Part of a small language model's weights.
Size: 9 layers, width 320, 8 heads of 64, MLP 1920 ReLU, vocabulary 32000, 27.3M parameters.
Architecture: biases, tied embeddings.
Training: a variant of Muon for these matrices, 435M tokens, 6641 steps.
MLP neurons of a small language model. Each row is named by its layer, matrix (up: input weights) and neuron, and shows model dimensions 64-191. Each number is 500 + 50 x the weight over its row's rms, rounded and kept within 0 to 999. Numbers have three digits each.
After each neuron's rows, "fires on" lists the tokens most often at its 100 highest values on Wikipedia text that the model never trained on. A number after a token or word is its count.

L6.up521:453493497509432528403580484592505462471497418539487421571578488626538488450473462513439504466475479541554559488446538543534574595571482512476588563492541523487459416463534502462424607400522530445506490427530564523477444592481454542403634474473446489541491510487535461525435505555529452480549526454579445534592417449555509549500544474419492483525515536481555505499488508545450515483428
fires on: " |" 48, " to" 12, ":" 11, " took" 8

L5.up1573:432480574462479517465481564568552499462434559470549477533543575473506540499489572373519483448528520521511435520558506538559482459478469549573542470332611533479520539470418523558460539531579463449560431551506492506559440540413521558509541495511500489536489537596525487543455569424615437517514502569437579623551525480455542428443476523550484528539463532606464413441556509462538554467458
fires on: "\n" 27, " " 21, "s" 10, " |" 4

L5.up1641:481553523554462569455555447510505594551494418552378462522518461568442532480501511488528574479600551553503515494482468497468500591392430577539506470511564601429465506551540521506447417556492497443383448530511433585549547483466486383421483539490516449514475536424458455434452530504484449410476392498450499533453534499506519493451487519458444481367564497512378508488517524505444507494541
fires on: " |" 40, " the" 10, " at" 10, " for" 5, " to" 4

L6.up423:460492535516538497436558407451381449574446500466551439586570512559469590549501452408560530503586514564543475484503494451389455490570507520566477513495470451564462479361496512597470524577482448542505461489494533533488424551581502427529518495554533513465458564568543428482559486581511503497427480476479514503389506485441534480436441442539514556516393531534536507490514450517508490571443
fires on: " " 34, " \"" 10, "-" 9, " in" 8, "\n" 6

L6.up684:465541466504467501432450479540448429421580469545450497572523522527525453403459550560486519442501583511479515507495395602400493563559520523522529612588456550491460475491547461452389557422512492540465531457460559551515609547424379457545530471428493439526536454519456469483520495520491542444559541419454461464533573479424535508602544484500563551486489464456469465447418570521522535515628
fires on: "On" 16, " On" 10, " on" 9, " N" 8, " A" 8

L6.up1609:438485460499516560458478513517449517506548505387544509484633492537483428563440421584535515526434479525557580485472497461561475437495522494382555563491504577506573416452489553431499554433505501479432432608450503476532539512602541504525575479422472504552507543585528450502582436606540548439544525452418445571453485580451405517460540511369509553516438544452505528441508448489423462481468
fires on: " in" 54, "," 14, " throughout" 5, " across" 4

L5.up1829:581531529516508462601511484492569515568470411520502514540543421444585416491477492581474506463533551509532539505536496532508392535497499536529483524482512542608499522492444557561511509484545521518531558447521426537532519513484449541488519441464539599437554544587449423572626539523520501432456518461497401573427522443387523392514462439461565511452414487495554449480546529556518515515577
fires on: " on" 47, "On" 5

L5.up1785:529491494566437525458455499527551471502434571591537446488473507560512450522475483427452615423571470587427462495568465505470491508543581553450459510455545542521560512586467540509488479477546542472543550454436451475456473433472516584521521575400436531428518487456513528580555477541509499438475446407409537384553444536437541514495477465408522496568530476507472546473554480519493551574464
fires on: "." 30, "\"" 14, " to" 7, "go" 5

L5.up19:524523517539504557467477506494476486565486429618522515512551527515524417474457489476496532517530517382604538552437539540498511465558465432469518486497545551425460553560464475472460436565412441478493476491495522501476495550442516541461591486588489494584537487427557420528569511498500516673497519543505558552482550494488498510506449502491543501492513394443485493482487462536588505490357
fires on: " a" 33, "p" 5, " per" 4, "c" 4, " medal" 4

L5.up356:466503594481392460472555436503451464419527499558476486429446503519497613366487467532496451538533521446525543510489484434426515478527511473453445495504528517480529477527512439509413507421526593453437620541476495572511484486495471460505529462593546404464446454497466431489573440497510538538478558512435457509417573441404551427482508458403542543462503478562614552466498424554629534463564
fires on: " or" 38, " and" 7, " " 6, "/" 5, " called" 4, " Tu" 4

L6.up648:458493506487508506485484536492526493427499548407514404561455458595495515576583563433435508429554488553459507553522606531455537602495467470518563491553511478551430520384582430470480439517559416563562497559435389534509553506438538537416480445537508527510573496595467471507471415359556474482471456530501469561475417588454506503467489524489547534541469498524511559511564543486453534485538
fires on: " " 58, "-" 22, "===" 4, "====" 4, " \"" 4

L6.up951:417516461523566550432517542526430432497496564471478456475477499510546415450605475546491437469518493454408495523577459500460518556330584435585487428447502536535519596507519548494494506499446546534441530465534545504494518472505561383466518409604448494467476476535433538527588475558480585496496496595448398467471489544527473551435446543436525435475499422414583547411467492512461465503506
fires on: "," 29, " as" 13, " and" 8, " Chinese" 5, " to" 5

L6.up370:357528575457548568547569432451500488472521539535506416511460455535489480534457462498481483601500563543475591568468553496536467497457491447447587450555445459464509423450567559473404485549433424421507460486558478519466514540503534524470506504484560390529457498551613607489429368530548474459617425500488437484507482481423464503574517489566496509479460599456519451518440462523478451443457
fires on: " " 33, "s" 24

L6.up1582:504440579488521451418515569452520460431486540488504475460564478533404525444528619417535523490561475526509488498495414539513550567513549457579469547442515506571433493549405492398523379395454503427472457490491449599487508494453496451426458499595485520542507489529565520481473451486603417543546448575438480491479499589471515502502487554588388408495511507486516452517556608441537516429599
fires on: "." 44, ":" 28, "===" 6, " |" 6, " \"" 5, "\n" 4

L6.up1401:459511485471591534457506558551546597494445402431563506544583500474406447558478546510549551569521428429441497492472482545417510503542545507512501520548405492591495511478459498538505399506453441510540503516407439567511498477572543525541536542512499619524503471548519559461501458532434482438568501568437587367455579508505368483460653509507459522462528471416477545480537604502511472500515
fires on: "," 60, ":" 12, " \"" 8, ";" 8, "—" 5

L6.up1196:537541494448519474461611437530432484499607532471411543545451437537488487507530510523481524540601492415488423489490410472473429547515541474443491511503478551536462490489536452496499434502605539517576428507528565603547554522507497453444590489550517465515569524489389386467427497426473554522503552506537537538576450501584460464454555494516479503497557506515380414514442531596504479604551
fires on: " is" 51, "," 11

L6.up1149:507502445442494481410476583466471505408530468502544425502546527487518432494469484573461486509494475478510477516475482387519541544499574597407436563577530443502570459508536584462526610557549504396484424469476518549473484594454519441528558563467485592500440547540499477441471580548440460483520593551522435440489452565510542543427547510482460505465496547524506431410548535529520443416470
fires on: " in" 43, " to" 12, "s" 11

L5.up45:524466518487521375455508371501534491553437522486434522510484606589501533571503477591512561493484447511513532531477531506581515492533524500475518492515465479474485479513406519601528406513474517495508494450566556582564412585443492432472529465572442584502525498494479460508490475458470488515453445518551418506505527480438527474455510368510429551513462429432566527552476540451515422453522
fires on: " or" 22, "/" 13, " \"" 13, "-" 11, " than" 5

L6.up694:510529538504540545490483390469481554488535494530452581518559506497592474500419575572585557461531523532492453576435531520519535537473456416472448546559497517402520585512519584479500471527555557421423484456565517560550585489593464510466461518575534486485556566512549577503536459475510542476526502406461454606555554465491535411574451390443508500491573478438493544468478580589475545538479
fires on: " of" 22, " as" 13, " by" 8, " for" 4, " title" 4, " |" 4

L6.up459:392532454452507542472537393514461456466475525540371462586524515503498522572548536478565462469558431461512511452453554535534404482501572464517507449472483491504476490541539544466508495487539560586532477499463529596504500501536394567546507517530534464470438437563464455556439446485410488576521457478427481509473491497560525398492439421484432515527462499393546488503621495577474494537463
fires on: " from" 24, " |" 15, " From" 9, " in" 9, "From" 7, " on" 6

L6.up734:461453546451380544506577512478437475475515533463490522631419470560523439461536493541478433429529463580462483480516461533506547498578400584586586554395417522403523521529458503437488552458487451448467499478547510448472546508517555475670477440472530539497560433529415526492437508424468617465446530397510499521568451591475470506537479514463570510458603519574529503435547492541521451605598
fires on: " as" 34, "-" 25, " |" 9, " -" 7, " and" 4, "," 4

L6.up990:524586547493501444548624520519454468484516526427506475552582454497511476573490564464532516537552498503473447474518590498526543580530532500550463534518509655465455470482490560479424449470516474537505524597517534535499413479416497485466513593447456496486443451462512511391442571507543517544476452421449455518377527447479486536492525488471514534405473541485441477540396485495530472460552
fires on: "s" 42, " round" 4, " the" 4, " Rovers" 4

L6.up1603:524554496535465436537511464538467513539561550530545446509510534563491516503470420494451532507526510542506541500456523500571418539495590551485568544564448530492514501493570501412466392480558514508551440574490445523512407575477436494440619511480527454510534537483442475562478387538544591556529508535506522500482438495331503583406545456506515523386511500384491635506509542552598539491520
fires on: " " 44, " I" 9, " the" 4

L6.up1036:572556443447530548529485540473502441506502517485500628418539443561523475534462537462583573515479436408428548562475571498447541583499530495500469503565489526465467485413478420445458559496484543502507442465459539470503515477481499477480556540490570537440514590509450446505465504413513468527458451513463479553457455477514586481460468413480571426488565446600585535495498462522580620516531
fires on: " of" 18, " as" 10, " de" 9, " " 7, " \"" 6, " the" 6

L6.up979:504546479512570548490542442489566515474513568551494546553523489395501537492436494475577462535409567494420501419586452486516546469481426435506441482479455555461502517430462549507480417427606452512406497604594559522570512500482603505527513458517514495421436552538474508455467462529533594427539429462528515462605472458501406533455452528496509614465490455537554638431426507515490447502564
fires on: "," 31, " " 12, " as" 10, ")" 8

L6.up347:472564420520411562445479452578476459516502543453512463571457528431521499574526430513527487567488463526439524371468562483599484492492552673464514560513557483502483512591530469510524478471540465513495401520511409547544425511491468475518419551563443460515457464445566553407452508502336465518440549557523519507469551501569455500558510498498452493471537516427548612474547477529515557436514
fires on: " |" 25, " in" 11, " (" 10, " Cross" 5, " West" 4, " 5" 4

L6.up697:434567466406505516528556445502476474678442504493560530562513503460523517497463656489518411586551505496485487431487557550566542491568543472451509524474524569446531521539505467470546489556364443540470433498468493577514549495531490484530587544575525535545467480454408523450413511577365418526504449558552602500466513466496519535469469519440488477476536488434450658512539526434493465534544
fires on: " in" 45, " In" 11, " with" 10, " as" 9, " |" 6, "In" 6

L6.up609:592551511380519478459570496461467476509455489534528525507542447446529475531494482439493515513467492360542570648515543561479572573456510510508479466458555512523433511503524443428513503427511552495435582484502484528519572557520460490496589468529451556488467528511526589453499550504604466523425483533576570459472483509572467527512425386556434440512432445545453523492481560584505531415501
fires on: "-" 35, "." 28, "," 14, " album" 4, " \"" 4

L6.up606:511565494616510494418531450459560456517408535368505482528589484503473470591464549581465542519490437434534450513491593518480538484440583398454516555553484521498550600450501488492512538505511561468477457544521402502465494491532452462465474433423596546426446503497483535419504519496441413589406545510527514499519576466608488628502466423588619495456560498496503567485516530436540450442499
fires on: " \"" 29, " '" 11, " in" 10, " of" 9, " (" 9, " “" 7

L5.up748:456552396524454510460504432479509494544495412516455465614506595423517349507487508572561442483505464521525565468417446523558477450508535524396502444517473518468456496467575553485503449492433394526435451510528550487502575481451539442496509401425464453498453525410525471573396473488517465511497431572470526458486512544573537507525462518539452445397499474535416472559539546502554486527428
fires on: " |" 53, ";" 10, "|" 6, " the" 5

L6.up653:487583577431401470413663388472456463479583454407566570559494481489534522547552505446563480506524480594449491490443491535478504436457455485507417500416419477471495512554533551508369445476494434477424515504432548475529543501518515448405523506570527558523579468509485492448519570484477526468436471509546504589463455610480486493536512464468501557475537589449493395466401526512538509512481
fires on: " and" 28, " |" 27, "," 17

L5.up1044:486502466489533538460505590441470469480523528502467517514498482457518414504543407430561515519509461467527359478511494581413515526394571527504470411499521471586478559552505633446457508480532456439418526481388478427426501612533503571499499555512480523431542516408451590455599408534551507443569542533419525442462532538531521454419614469470555427371477545496532500420492527582513514591455
fires on: " was" 23, " to" 20, " of" 20, "." 6, " for" 5, " is" 4

L6.up765:536461586531590513466532489546482421424459412468610532460599515576511444511569555519574458506525459414480483537437490523514472512473564436587457519489474473489486577481526472406496410598566491513599475567491462530480446502381384577515448536508492469586440507556525553540583460432498538397488419458471457480515541545541566474478577485570535518509490459494529503469443484487467493496467
fires on: " \"" 30, "\n" 16, " “" 9, " than" 8, "|" 7, "|---|" 4

L6.up1482:505381427514418476446499513388462495516482490553589437482501508476493528442527488516498447483475548529521513463448456497471601574484568526440546482434634571602436538560492484444511437504493489473655414466427443442542517534360471551426521513546525539470583550505490457383484461487518507515545496493479589493507488540387516554488406496507590453500462458463476547544455433493478531510446
fires on: " |" 49, " at" 7, " the" 6, ";" 6

L6.up1035:509477472447627472509578486497535495474456435450614519539570524471423474525527480457550429536560520511474461498445505439491529642496472502547500550498468551490442472567441471495503456519451535516550548466613416486631450359487473505554528500574483512525496459449459551611470442489554546481517554562347558504473523422604578511526542543613558430542502555501557534471591503534493504513446
fires on: "," 54, "\n" 9, "\"" 5

L6.up565:502468489526548469511514539389534447392560442463513521378503483441468463499612441556461565374431471504445399510480502579453555550401545562568466587575549504470515531467441540516417506520486438534425484405485489490454556526458462443479584507514599496513506508418492597513512481660511451409503615512488541460444500387517517411456458507573467532493487520464437528464487499574483583548462
fires on: " of" 23, "," 18, " (" 9, "d" 7, " for" 4

L5.up1914:452475551520458425440467523580475474541518512507542457524471495515523562499542459452459433494449536601525551472539496497487494494508440495510544487521454547453440433546606467541509443497474466451429445554540498547545459397485480492506365551468473466450526510558509454501452529536323421519591457451560424558524490498493405450557486464548520518495621480503493549455563528416558590584458
fires on: " |" 28, " of" 20, " in" 16, " his" 6, " wrote" 5

L6.up40:605472441549614490450496426440558512522530435535515525514541598570487508534496489510443476586543428421524523500443504469492451550515467549444507533465435485481545418545536564428488495509538446491593537505555518529480472471505510504496529503491543520496559560474529611530471480486581570479604467515557550414465479502452595522508451478493456422500541577446465536438528555406474545465547
fires on: ":" 43, "\"" 6, ";" 6, "," 5